{
  "num_attention_heads": 7,
  "head_dim": 64,
  "intermediate_size": 1792,
  "hidden_act": "squared_relu",
  "norm_eps": 1e-05,
  "bias": "none",
  "init": "normal",
  "init_std_up": 0.0172,
  "learning_rate": 0.00665,
  "max_seq_len": 1024
}
MLP neurons of a small language model. Each row is named by its layer, matrix (up: input weights) and neuron, and shows model dimensions 160-351. Each number is 128 + 32 x the weight over its row's rms, rounded and kept within 0 to 255. Numbers have three digits each.
After each neuron's rows, "fires in" lists the words (lower case) most often at its 100 highest values on Wikipedia text that the model never trained on.

L4.up490:169122113127134132095119102137117160114105092172113098134185160154130177174145195165165077161100168151090129150162132106116102159067133171127189035145054168112071155163160121152154151146139115092214170082145127138114133143095158150108102183164135117086106115144173096164119100090129165135110098150116112112128132110121181161074090114068094064084118174152103146102164185067116093131125150152195146108104099196146179160132127157148210150095139106150087135186141150154159100164147203120157118127091105125127113125099152134095151082102197136121114164115155147155151151118082187123
fires in: "south", "west", "east", "van", "fc"

L5.up333:117160103132102103103114132177165147133161083200137096105131101103193133159153117121114083174094055142154126179128180148101127128088151181101066109148118154129122102078105134081126136099160116122122151118111148214097110090083116130129150105170128158147140080190078172103114091146089167158141154139173140138179096200129110145158081100120118128118148126095116096182141135109148096194147079139149136163117088142097129137095152087152125084146146087159134103142097020139127175162109162107090131128124110133175147103169138077104085145156073064071182146077115224172156120133146088106
fires in: "time", "career", "year", "well", "eventually", "world"

L4.up1622:083176135128092122181083166064126151102155103109147123159120110185118160102133177139140109180129162162100166128075160075111128136098132205080157097133115078146132154143115056169072130114108129142090078107112160158163120149122128154175132112033129122170121112114085128152120116101108110137117112109114105136049096171116108137101181097109089189150075129160051163164128143089142138136132084162212115096132099128173130142148145093173153163188153128102130148070130105129142166143059097137123074092123125104086110103090156126157067144100168108134161144153138142159068098084148154104
fires in: "can", "could", "may", "should"

L5.up928:126088125157136073091138154146141116070099172058117087149143116123156179135109069131135086139138156105158093104056129063107140123088141117150082098101122135134105160058109123129120120119133134134191169169158102099124170123168182190075096179044119091146159179171120131124122174139140163118146109076126144140134094174054103183123096151110102178140134121191188041118120174127155118172124169142125143198162114101197118099121078172176126135126140109119129148120104132068180151098110139115129156154112064110095137156138067116155145104088140123107181180139110116106108125160153121098
fires in: "county", "township", "construction", "building", "buildings"

L4.up1653:177074104067159128131164081122147106126123112134102153161179159237112121104147086142108197115159079095143152145105160108089139078113154100150139153159040108150132144136096112142123090180086106117169157089134148144154191103181178118121109136133092145149152146111164133150129122139117136129111139138111145107151178115060134106126159073109150048110090134142185146134150147177128120106076094170125157154127139109123170111147144122133089179123133144113118071082108100143176146130093142151136162135104200166120100107133115168087169120115157045129168104136185112139121149139185109098
fires in: "may", "much", "has", "have", "approximately", "what"

L5.up198:095125118106113109113118126137099118134138097155132056100078163159098126179083101099089144142122145145181200102112119147169154153191121136157171103159116103159105077117106102115149109133069111173083154144166158129084124159139106168113111138124150182106154117174130136108154139145174083136104145205087107139187142068124073129132112180107195153135130105104103148149132154137099181132179087111056060113120080115162151141092117126188092118115113138151148144111088115086183120072100073168134128087159104113152125078110083081084154128074134191063137139152160108117120111111125147157
fires in: "over", "some", "more", "cover"

L4.up703:092140081126168097106149075134149043143127118120150116171152113136101171150141162096111087133154069072182141143134114085149094113183099156158153088117091123175173108112112102116153091102099153197111071133136146094128212144136103115105091146160133125123138114070087047116095114193083110070141118119153150162083113171173098172154150081091129166075144152195148091108172091118142128173125173113123107123174107115118164175109156119136081128152142094106144093160156161175094113098086171121077142137110090152165146101155145071166141153143145135163151129071066110093150171108098085084
fires in: "main", "began", "major", "original", "primary", "initial"

L4.up1002:148097081127167113160110169164118075118161151070150101119152166139123107153146164183104148133130126139133099110143068115116111119098109094147120116138126135123130144114150116174103127157104111117147145139105147134126139098144145113191169130186162074136168095072142146134165117119144197062097133164143128089112145078165142148138112118151132100118118203134160082094119137159129154099077131190104133152144149091113113162108084123124102091147137084147095142118177121128150155097082106127120161079167124155142082205063152107128151102130145125115153145150130123143083040122100093138
fires in: "king", "west", "western", "closed"

L4.up1376:220173150181107123113169109115153147122162110166131153105110076141076160220149135161104088079084166093118097167216093132154164156117103119076143103128152155033078092116135158124134104089094135147149121123113098119142151060125078153135118141138092133163103158135176081149111143107165123151175134156092119073094175137121072153132113141160163158122166174133092129055114119090121117135166109150125147166119118098162075143097081135149105081057064179070113103100114104098138132174134187156094114126132093101078113071124142147129132119168137067115049189086125153124127178110139153198
fires in: "when", "but", "is", "until", "she", "after"

L4.up1255:107159124143068134141157120199122153150108198092110158169145191130111158149094132104156061134132121104110120105184155108098075134110086116116070160077101162159114136110115078193108142106114121096134126106142140171226080128172072152161123091105128127176117135074165184112122135108150144184118205133134078147072161166079173149103110101021145119083142146142086081070132196130147110077100086159079123143122131141130152111123099124112125120137105083133138152166147144130117126113100136158117123132155144130081166159106115103086070163048162159137052094115121117116085077163165108118
fires in: "he", "she", "will", "it", "there"

L5.up1448:129102196124209144084175149134184112196154090045136096187147126080086114144103146112139099121139103075140129122123213153174133188144112135055118135097142170120173181123068108113219148130111169111123151126110137129126157123126112123098098143086146169155157125126124140125058082135104080108094141116058112108120154143086128093129125109153122134093167141179139144158117136097095188114113142019114160142156162111093144117093084066105110123155098130121141135123111164176142144119107107147132142090056167099133122160142140129140158145143150111137155054099139115134162118149138106134
fires in: "between", "among", "hold", "represented"

L5.up958:168108190148104106069134153078124230058102177143159069151130112118091126151204086085133103189092131116124132095173107124126149151138117103069113135105140121073123099162126165089199147139129144141129123087149085150148122144159179174154132117137120143176184101110144149111142058140133108180119208113086123143140213103118154107130171117104163182128155116100093204125146165185174155158068110138159164088131186122166105160085096108121084128051080124094164124052104121237151098170090165156100121117145159075177076098127110140061098130122177119140132180083145143122086136120140137103
fires in: "who", "he", "she", "what", "state"

L5.up419:091124123117136063088087114163105171121089175120130190103124108085119135104057083112142142124117130078124104184141143107177153137139142066126066160136158160080093147058041146128112144131071124200130062164164104105060166112114118126125110066152115155155175143147155143069138155134146076154112202129176173162148156142175146152151116068114151133043163147167162179122136112170084146115134095135134128132114139149140095128079091110171151112151119167101105086095108085165128108121178137065122141148172128151166149119149148158144110157158150156134177144088087171140188144181164073067
fires in: "then", "later", "before", "lieutenant"

L5.up825:110118100091116142102111145155126188124152173030095148143109084132162107077173134154173113114152101121132196108127104137166128128127134160124094131137174149097094103115128109091090133136125120141127086159138068088152079138153165157112087148173109127104102153142160082117127109119180130182130086145163132095106086110179160079128142056157071122126215112142073136120105121154092159094096115119091129185145168102141160141134154106100172167112083075098112139123195035148145084114108159104113170153170118132167101121125130074113106113088147070104141079149132119135137121078133167078
fires in: "series", "world", "ii", "century", "groundwater", "system"

L4.up293:083072107128150171169117120129141084146155168108124157160129178131135074149116104128134155088112132080097146142132118123136155205142126134097164153159136093063190161123091137111117154108116149182121121135120150133142127142156111181069155168156119168094113121084092158193113138102085133130091132119152137163100118161153198141128192140078138098090136169114146109118164130167149157131126080129102142116154126141175113137139123100153174124125128129134146120115098128144135123169211167082143170120138152160101110131156156145188058131117160149138236129147099174092048141102125155141
fires in: "11", "present", "1", "presented", "member"

L4.up1511:063184116127102106134058146172139129107136069109168130203110128203081091058123072122112130117077137139162100116090151057152162160149096118141171131055090177131118143153127102119084163085141115169094171093046132082135112150113167143089074142104179144130127158159184099128164113121135147149128151088125155175099075157078058150138171151138182134089110205090189158170122138151143093091105106132164132139145139168179136106158081135168105125093107107111152109129120127149151082150193152101095139173131143151187137095098163153042096139139149196036108113145070126138157155101125116139
fires in: "president", "republican", "senate", "democratic", "king"

L4.up1517:139140114124103180114165125167137086120101067122131144113083128180135147107075079146144186117082119130096124098137127136129102171168135134154165175117101094166141147111063112153128096125110171082153068170120129146197130098137125161078124133124107164072141135126142090082108136078115168149146052108156096137180143077124112186109105174156142179155159119118129111070153129130114148143136135155149122125148193112107135137170148133067129139131116162126140162098152118126147154070076108106146114126087091148129131146150094157147122056154069110160092100155158106124093096138131181057
fires in: "south", "great", "aphasia", "world", "pld"

L5.up1281:180177153108113147088105084155105133166104119142063159162120162124104155127199105152106153102127164104127105107098137085103094095092129117092115136082129130168094137089113148107162142063076122101102135150125117167194142115113110098107163107138140146123142134082183138105102125100190159158126179147119161123110151087128171191049099130109185136085146197111159130045123186143135135066120153161099145102101087158123175132087116163157115095166059092132135198099181167097134091145097094128072106149161188127111109112167121106090120123091161111089126191116141115132076092085109165079
fires in: "would", "will", "there", "november"

L4.up1558:086119119077171128087137084146171121146126092157083145117144096117104155146092107125123127144115134134135109041124146112172091107152161108160164160125105140128094180078015168125144124154095194115066136130188118175166145147173112121173129130175099111118121112128121115113135175118171153140131162127101142199122136087073127144131102154115157149084123106127173092121109120093092112100133103094080143143173161139077153162083098105082124128158099127154149106147163139124170100126182190095161134145142030114115113156112141104116123123161103093133149162169146074119120155124103158078
fires in: "this", "senate", "these", "elections", "electoral"

L4.up1568:118139123122098101138142101074068144093132113139079110190129191126118119101153113136145086117154134225119079109044157126110144135099073085086115152135095124098101176097197107082150129107060125113121106150112118162105199092146090173151125082104136117112162163113145100115078141129151132174195154115117072163121103139169146090123167122162164120134166140108134134145124124142217171132132163136126149118072104128126167095172144110124138144159090132164119137134097081092142123150074125130126120169121159158100098116141136116150087154102150131096135217142114127141079075103128090166
fires in: "can", "may", "often"

L17.up68:120094121124086152147163118136071139139143109153127112118136150114137144136117167085119112132172124117096145144128161106105116111167167126175181114154148116152093123148111089133162148105148140076158103155124085129054129116133176103118098105049157083138197125110121097131106123162098114178122102100113144165209190152065114049120058163122157142115127100130105123161110155092120128130189111128128123119152109136107119141066126147109097172161065157096094137135176134157153152119144137092092167122165130109133198136169165103135099116146125218152154134096136135156134097179122137174
fires in: "to", "of", "from", "by", "against"

L5.up1158:139117119123151168101070111127122192136106104100104182165085106098105149116163130121143120140078119072168148152169081096111164099133105093099155077110156150159200106145113191133131139106030103098131149134124152117084089095135130106131066142118178057177105124151143063136119091125139098085045079131197125133129175172077157135133110143182112127148109155118128127108103199090142156126121137162153167165127150075118204117152142165163058141123105130133068129121122136180073114116124140178138084207116101173151105075126093136104187145110155137071154104126175121121092096116109135127
fires in: "international", "the", "original", "great", "royal", "isbn"

L5.up1727:129109159122078121125172129125147159097127090153179041114176145161073118126121152109120077176081171145103131086093081125077149144120157135146101144115116162144093125151161106110129166100121120110176139094113127138164181117100128208119059080080121091102162091147075135200099095125089177146117050073112171160116096146190099122112122143115097107114158126046079077156156120127099152131169108102164144086150128154131143090171078075104113124147100069083099107139125119160134132191062134156158143105113127098174133094080116082074134122135128114091104176101107122120102128094139121135
fires in: "best", "gold", "south", "track", "single", "singles"

L4.up1715:189163147130153126211192161162122102095132120117141095158147180132159168119102142171155167069084123079084112138068099084175117146173144086149104170147137132088121109065137089133172094134192090114148161140158079092119108130161175138163115143133149091138213119117126086137117156145154100124121132171105108097151118145125196189147198124098138095107195073097143134145118154090100136105137125157109140125146182087183121090116077143152131095116090151124097123123144162091163148143095160141160124152147128113161124113146127049124151150169108097137168069183138182130098160134115126084
fires in: "women", "township", "men", "buildings", "qualification"

L5.up187:144097174154042048170161145142086164130157134097185123091126154131146132152123156170136133198065086159106134137161153123091108135157156056128150119173176096082114121082143112109132145084152146127082126169082088131090162078080110177155117103183101099132118071136148143104062134109110127160183117134126114183082098137171121132128126061123092162181130113130114082182105146119166137193145115138167176140178045127163169144177040136130109084133150119064095112117121131072115096106130155133179181148111162104134122111156108187123158136115097194139168203136176096171110065123063069141
fires in: "school", "bank", "party", "year", "band", "rank"

L4.up1462:075140158098118148125112124114090182115071142097078150138136117137129161115137108197127120120083147153085121115141178133172164193106101118100161083107117177162139103147123110125128128113133149106079098144093202149063098164139104127056138141136144113132091122136167116089178103137143136155127165141176109227158123086137164126140130080151136101055123136135150100115110139171106115131135148094040116102134186126121159159154122123198104146145098122170111110130133118127153102120151099138106081107152117157128164182089152161162134175164131102136125107078135134130101103100132169174
fires in: "first", "order", "name", "and"

L5.up878:116114075169075129075124160067162165072093167105106141131158167195151093114186131128189119087111074118149090090160107098075117120125080173063097062153089150128177077153130115098083129109099105071134083168107132115132067113096136158140118147132133123128089128102160167156121066117135107133149099107176169157174109131120114112159126127126072138145096081114152106096135080148113131119143114117118110119103225136149104143150155142126122145155155070109115104129164139154138151112153120095097134128155103119140133122086167125127074179123145139090138131071140077112138120114253164146
fires in: "series", "which", "order", "conference", "system", "reference"

L17.up1384:149128162141086150174075073070119129122171091116083148162144130151182135169177136147143122141185094185103120142112124146169081149095134064155094074102113114112109125118146154121086133142092117084074132082162113126128119106132077174084121086071168138100205082106093079169137160126146132148145082075151105083084167126148113127154140137123128127102158153123179145151115152135159076096104160119130114124149173197183126094099072111130118190121164139100159183198112136112150156103096161087147116131134133167154168155110060120041119135117129134175144156128102108121146120101153104069
fires in: "has", "have", "to", "had", "began", "he"

L5.up374:084118136124165153061184155109128126132147089136155118163085159107129084043092114137065125136160130116113160108085098100159127101154150162131225164150134182110154136096071101152127135133133153138123149127120132103119133197139092100101088072081182137135153143144103080126090079120119100103096140168155146124154198120134080090106154116132182130095127130115152173176100147148078203059140023139123102172101142118097140120119155134175112140158119130163189096104113160129135079110101116095169150108140090109140144113123117168046131117107132140061151055215165134112162123173174151174
fires in: "over", "about", "around", "cover", "approximately", "against"

L4.up70:186059135103101083106149053178179158149149195123115103136134084148094128100187118150161165087102129059140169136119139089049121103166190078155119072145081051088145097132088137110169119139130123135148168133127049103097104152123159087080129087141078125113170173111155167173155152122152077128131180145065171161144143113137144065122189104100148087155111151099155104179132158128125146071059132140123106149159163116167074157120083133136094177148140090132179032121107141169115151148111154164165154126149166165150087145158119202125113146148137077168194145143054109154135150085167126107
fires in: "great", "much", "other", "what", "early"

L17.up729:164071161132134087148125136136190118111163120137117150081098133135082125109137127104094144079132178180096122124174143084128125127100131123136162123068138136139121116107172187119119129065087168089143093132144112131174156154169211053129117121139127103141196078123139067105107058101073143137121156087152095107084169143121085106123092175108133151089165125085137112167168182135169129132146117146153083170180127198104178142111077119116113129165120125128081192230076141112110087167153129153132078161135149090151120162178151153142125122154109198130095088105111133176147130157104065079
fires in: "the", "to", "helped"

L4.up497:106148110134160152142125111153071091139139093104089111213089154093091107151067065107104125132125115117079061109102073083107075141122087145142139129160140127138146144146084155093057084129097067121067108094100133088113114104126231106134164081188126204131136153094090095121105094134099143124079136113155099090136112118137147092154176138127143158106110039078157177102130119152139162159104208117188143114116133158117166145151109141162149131171144199151126115150084112141128107138162059090136174089152078153136102141105104076138181151120157113065120113205166149119174114106179119166
fires in: "back", "down", "came", "returned", "close", "return"

L4.up67:118093088127141167141166156093069139155128101157102106156164189144116071130210107164109116095121108110126090167143164159168119129092110106136150119079072138142144121136162084151102170130177129101139123157066106148183112155120122151135127119134080090149116115098221212161091075136197124185075140031150116120097144114148174099133114074127096131157196150097128118120119179153146101141085138139095170191180085177062145084163175149162140141164062116122062153157076134216162181089123146123109110130082121118170102114081092119121105120144122161127074087145161146136099118096146162185
fires in: "south", "other", "central", "one", "australian"

L5.up561:128090147097133119142130138092110159160136219156165161112108096147171139121161138149114139165145157193142165128113029163096155116170105077194143144109118099132104133094153107120125098139135139101155129099147189126131171145098096104121148154093132168175111148116161117094099127130082130173070163156118130100123129116112220129094116109105164150137106132090142146122023087117094148154156135184140166157138111182069154132159073095125112129044149067117109119083081193109125109031147083135100108164075134150124144158151151121171118154173102131113121066153129188110112182128090089158
fires in: "the", "his", "medal", "first", "semifinals"

L17.up377:184121158164157116157078124108107134115167157139107130126132159095115152132140122121124149136099147156074145099071158157115162139126164112137117138103122071104112136152131127144104170146108087049142118069090138082137127142178129107141146082054068096168115147121179112145119141101139078072127170146088148093102120129120115100147118127132145101124116135134107189136091127177142092071117108147096158145098111115157140110071135138139171121131087153040144127113136140202152065097095069202125136140070157176154168142155109153157182075153098061209132158162132061121084119123176099104
fires in: "as", "how", "so", "very"

L4.up242:146134126185118152148124116194162108148146128203119120119079114134107135145064163134109089141145126115136120139137068152182143104126167093070161074129022117070106122158137117164175152145099193111131157138082147134120154062111109142149128035155126099125087122104119109187178085133145117155135154157191107133152114156163119075122159128146162079136159110078081141148092172122118113090103138140115167157124104170143108040107177151088130144160147114114104087137157100145139110121113108116090117156099144174201121139131114058135075152150108022136173132166111167139127190142153103137
fires in: "career", "war", "years", "time", "century"

L17.up871:129127159100132085123209201137174175157181110138098171142098145157109146199168140099143121124108151110121201112118110141112071157145117078134143098163120083100148102130138096169124070124103113091125110168154152194150107151113145169138100172142101112084091143171134192111132118093142134149084166168068114139093125156102110172139097127110104161123132080135145154105092184089097188127118086138113124128127152103161154143128121175141119124169079097069116088143116118128128189087124162115157091124075149168132136174116121164112129133169167200071110083156133128132122150148118113102
fires in: "the", "not", "never", "first", "his"

L4.up513:155106163104121155085153166116179127138129119115129131116083104128158117057126127108102162135091225137120075131113108152133163117131150103132136152126079145073102055108136144125106097130067063092167107128137086094183191086189147110110073049097165109140189050148093150137147104154084207088115112143125132089142133124209195164119141154172125101145173147170135120085185117162095172139171175184168098113108205119192145091131115097097085179166134110164120129072169102073153116113128097113093100097185099107143086108113090164148151086129172161129106136108103054144139132107150141151
fires in: "best", "part", "bronze", "track"

L4.up1092:126120139122108150111118100144133129110135105068149153179145141191114132148154098144132061146109114114066164143131100124090162103119091157145190108128031125109095088120158165116173134137127101120115076163142175153171167095100126113148092093089137178163182145066139205101096166098079153168165121120077131113140122143132127174123170109141148111154140114193144158138116123168138146072072065141104158179184171166141148084164116103100131106149150156153121105090091132171139202153065046171217130164085110145083128115099124152127115123098183150141087152114116158128121159093126182144
fires in: "can", "did", "could", "may", "will"

L5.up1071:146144161115138130110152082090107041103165113182121075151204118157129093106197032087108160144072095135161144182162149097119096128151094085096179140159101130144149110109121111103141090133154106079176140141082095121203138093133200076121128115141126101134174160215190138128114151146102134180135114157089117137148217103107134112137193120092118146137125142127147104113123107125121139091102133191169142169138096111131148158136100114120151103091152121053151143151122175103129078134123097148094156103123205147191180118136125201121142161102146084117155136110103112094081176105135147089
fires in: "who", "found", "much", "which", "most", "what"

L4.up1621:132138153179130150113117077117149148091147153073107101127151141092140158058152134083111115162116121069104092088091083108143086108196149134113143168154124080170161136168150129097082103105152159142100072159095156134160108120153163130138129118110149185125179068119132156148102070176117142170145188132156120119155109147146108095127211140094140106107100114164110160157103124178102178096103158087119146145165154141148177140140058133111085070138114115138115132090110149152159106123117101090134146093091131115105108104144121060029115116144113059141078130211146153121169100071147108187
fires in: "came", "went", "returned", "moved", "team", "return"

L5.up503:070092145128116139114108169101142140122137115111175192147134156109119138067155156206111111082150125159137162151134104154128140164128148092070109186086142135129128142155121106115145178122122144163127145176099110115145136099109108123138136152179119168164123110071152144066082071118102129219064143128147178151119141151162145147158110148111156144116109093147182157114124110163088128127096153152181149125134124069118214101128102120096119141173096153152107141118126111170133126129085082168101162111139120094121111127144126102135107163187161183138139116130100147141099165099144198191
fires in: "university", "california", "museum", "city", "aria", "italy"

L17.up1716:189089098153166118105108126121179160103118162134113118096098106086125119102068128164061189096149104087162082135140158141113090144136139124182157112109123095152163112139086178117153085149163179113064162152111207109132107159098165157080154138193145179126160117103156110130139141107109140121089140100108115131115097135125172145148176160152119132188159149091031095110100068106127125108117132128165155174106087124109214109107171090138102095125140125126075087161177112145165121091159138101186169139106128195145147110135101154106103089123085154123111142149122142059124090123143146148
fires in: "in", "of", "across", "throughout"

L5.up899:149052115088190100113150150129104150155081112169105103128076083137146139182196141156189101166099092122150103140124122140155116116089118100115124157088068167070082144125129141093126084118108151111058119109115129154194188144186162134188111127187135082119100126114148146121101103102129162129068175058140082137098165151146138159081134136171152113093123201094130100112041143089132103165034078203155128149134098144114206126187166134115119065171134080144173116163120198203144111081111121189137123114132155140126093067086165137097110135117109170110129204122093172143064083147155144180
fires in: "south", "west", "central", "western", "north", "east"

L5.up1340:126126139186173121084185124164078122130123095041107123070171098087091091158101112136109190186116096119126108154126130110158108165173106139153146100093143155117110123061113092115103126079041138128102107124087156124079152172082078127164139028177065124093102151079135129121123096119166120079135165148163144102128128155148175129120153085136149147092153183176153176086095139099132105173157166118099113121077089135180121176050129121149201135116079139098077129097091154192095128094172117116137115154127132173180142114132114159192139130172153150165110164117116077166056158093164132111
fires in: "then", "later", "before", "now", "followed"

L4.up1507:142059156090128132179109114102113155115114151185062144139112118145139136099140107135152111112131157115170108104071137143172103143122121122095147077157103161125101126128174126092104143089050153091091054156149076165108142058107116142112151144111136122140105115144089156093120108132114150132161125134164185166143104108143177071125139083190139117103132094161115158149071128203100119148080124110147146135116199099104198173143075121107142066158142148151047137168110154092167155138079123117107086129199106144174136123097049115102099127134131116100126135130122164145114090150216112137
fires in: "order", "player", "name", "road", "railroad", "railway"

L17.up1426:108124124042131099098144115212144176128101105132083158141183103046160094117106155151129160094163139101227182181160058132110140122122130183116138094194102110123141135148132130160182139077085083170137079085140122128090161147082106054103080143142177176121143114148130115132142206114105109150129140136111161162130145107153084085123125125097152170154115147138186110164114148131069139143165200130067156211157105132151129147117067172157144120142123094121095122186138158105115117104184111146126196147143129060091131109135142186161134088180153099142162152116118147210133109176088182141
fires in: "with", "of", "by", "inc", "to"

L4.up32:120108127113116120105118037124148074133158088143111106165147178161091146178121139074121159098120171111094094088110159148135098083116077153086165143104164138136109166098143100154177165118118162100106157186194134162095134131187136107139112113074109116051141107197149115084151129150137155127147106131140149115127139082172091121161124120185161171156134116137104159131129157101142140108184178181069093110073092112082104208131108106073170159132185221108129115152085158113126138085148127142075150126131073119146136172127099095125140122120105121131127090137138185119195152128155129162
fires in: "some", "this", "these", "home", "genome", "each"

L4.up1681:154079151186118113138138087101168154092147139080072183090126129102210096180173152191130080148125102174140173133124160136129101163120126169088136153109064128121178074111073115108134092120135108127134041096095124105090124104154050140121179124139164164157116148143206134100087112066164182132137163165149106122145118159174140101123123126127143174110171101088085178109119126131122131155069133162143110195131160156129156132150095130120106128178149096136099156170136149100136102115099132101166181150164130109175163114141152118065099116094182139154064137123135098134058102128172133099
fires in: "series", "system", "band", "company", "site", "version"

L5.up946:209146167132128093076162118135131160112140156082135029189116115141117155103113167131169102090078095172141139120180120093119109128107097035068108111099201131080113113135153185110123125154208140094126131103160116138117093106150106167131101115087135109151137195141147139191076148149084147136151137139120108134120113087083141110133119107131107102158103167165059115137150195152124125140154103111146122131104114094168108113204105077096076125077103110098102144092085168183125099152097130145110179119088145137157063105145117099152118114104181096134151128135118135107176104142143120177
fires in: "was", "is", "be"

L5.up525:088152108160112152082143138121189146168160056136173108108172121148165171112057151119141161150147111127043145141110157125121133105121174064081159128111117125125114127050103111133121112134083141074125118108078126114109128137082116118030176118153078090128127126124087082104137119127131128075146139131144161095173154079152134180099142112159136118203192194163193126211086153041114179097121105166130158145115088164116136208147140092137167158136070084120137154146104143128141104095135140136181129133127182136099156134160108164130158133120100116106156098152140104166127159104140152085
fires in: "early", "world", "north", "great"

L4.up1345:165151187133132123138134106160191163176126069160112089126136146113123114104095157136128135106103110141069118120169118129151168128150156118086130146097113167134077105151134110142144153090147159091143121148125135149097150125141095153104108167208155152138120163164140167081183108145128116068092130116133135150189070065173150067084125159085093130148143097123139141092037145112110110101088135109121109151139142136085175105159122141166137075182204107170122153208110158144167122150167190166092095129080201161094108154127153165217069079097183168146080182118192155176103116145134135140
fires in: "school", "located", "central", "received", "won", "south"

L17.up1683:126144144082155077168143150126149154120142114137185077119154149093175110124179163176154166137095129095159198127164117157105107169114160151120151135072134110086165093119145133121126120117133118140111115047149148169171084214138123125083119110093080099145149177124156159055145050122138161168147061187152151139133128181137115203112120166145118082118085118111143129105092109144116167156128116173186101120082067165158145123159139132140110101099081112104137088117094143130075126154130120144102098126102143163086130130142114127084126087154130098126110157055152181084108124125120097157
fires in: "the", "entertainment"

L17.up1660:120142136042116121192135140169149115091119126142150152100187107112152162126108112165123149115204144123127136187106107088106121160132129152083136149117066099110141137106118130127156117108130142130128130190095108150109167162150048108106179144100091170159099146137113077133099119142153145113139140053120148105124124140145056137148133137066113163111140130107159148157098135117117118142155102130032198182078152193119110150121145123121128129086124136088102148158112155122156090069149135169124134058150112185137203164172165150151101123155151175131133114094137118183091091136122018139
fires in: "after", "for", "before", "of", "during", "by"

L5.up46:114140108103140133091105148186130092105132094125171150119086098178114085111061164132143076160165124067219129110116165155131131140107114066170112172095147080109073107141111149150108106096115090177095153122069173161120127075091125078145134155114161119176157145111166100094158127071067131174178140128141149126084140120098070136123075194135168135096111145043110117165122125133118150097096173160193152094228136098130190099113106098073059124134119126139156092119160080126156122097128137114160120141127103141182094162107157152148138073147144140093124143202118066128070093073152134139
fires in: "king", "independent", "president", "young", "angol", "richmond"

L5.up1645:044101059098133174056095112093138191126163180137139145158102178063104129150125094094102109161083158131146110143182069108175124113070166090139117145135114159104119144173113078201132135131113116157142111130076117144100120146216122133085127128096190100134076131105145089152145130138109107104136118182195163120180153138122093126112135165210150134127105124103132151111037163155151122100173083166102091124185133175110154129152121103151137084138189115142134156132074140186101116138211195173098104093166096202081121068132143109183083136127138162108063119106102110096138078076083132122
fires in: "international", "by", "german", "us", "original"

L17.up927:111123131121157149132139075159154164080100146116127113116127171110121105153124140082089131182139137160130135122128191072102133187092148105160111128135133142128119093020038156119112119078225169156099131085123105136098140105111246130095112145100147181131140145142129144114112060082105151163120124172120150160148111101167109151170124128153114151147178128036199120104073135123140110091102164163185093165104084111096141171118151125139104171186130121128126143121129120108141092146162118101186196098141094091125198112181047054072130095070072147142134153123130164151103176146135162105
fires in: "in", "of", "the"

L4.up1174:163052071135080123143127102115129108075179135120102144151155188150135176121093122184128144142109122113133115190136165108162131195184095191049127115116129169048076124129129163105184154146123174108127151067136124085172100130095100180133137134216121145138124120110168159156149062105120104153118142105179125076070138097109151151112136087113155116089122094127176180111119137111064126139075131144221115148149109164077118123120124111128088078131090093092096134121130101136102151143144133117081121142103133127170128110108151089120107118134191175117155183166099145155086096100096157140
fires in: "university", "republic", "museum", "member", "academic", "currently"

L17.up182:122138169138110135178143089113133120195157111085153100172137178125132145140128090110088137110123093188145179064168154089089154124123153159127139157132156162104124082127156160111111157132074101083108123128112137125163166094090086163143121153091159123142110082120152098162121144093127133131195085137108100106106107180123126106125109093062094142110127115105155105137131232122156206151143123143133134140156122109153191090157105157152134091162104210061121113145119118128131089166138097121107145202154111127123168138109187085110127127095074088147132145106103097128115156087105064133
fires in: "to", "would", "does", "did", "will"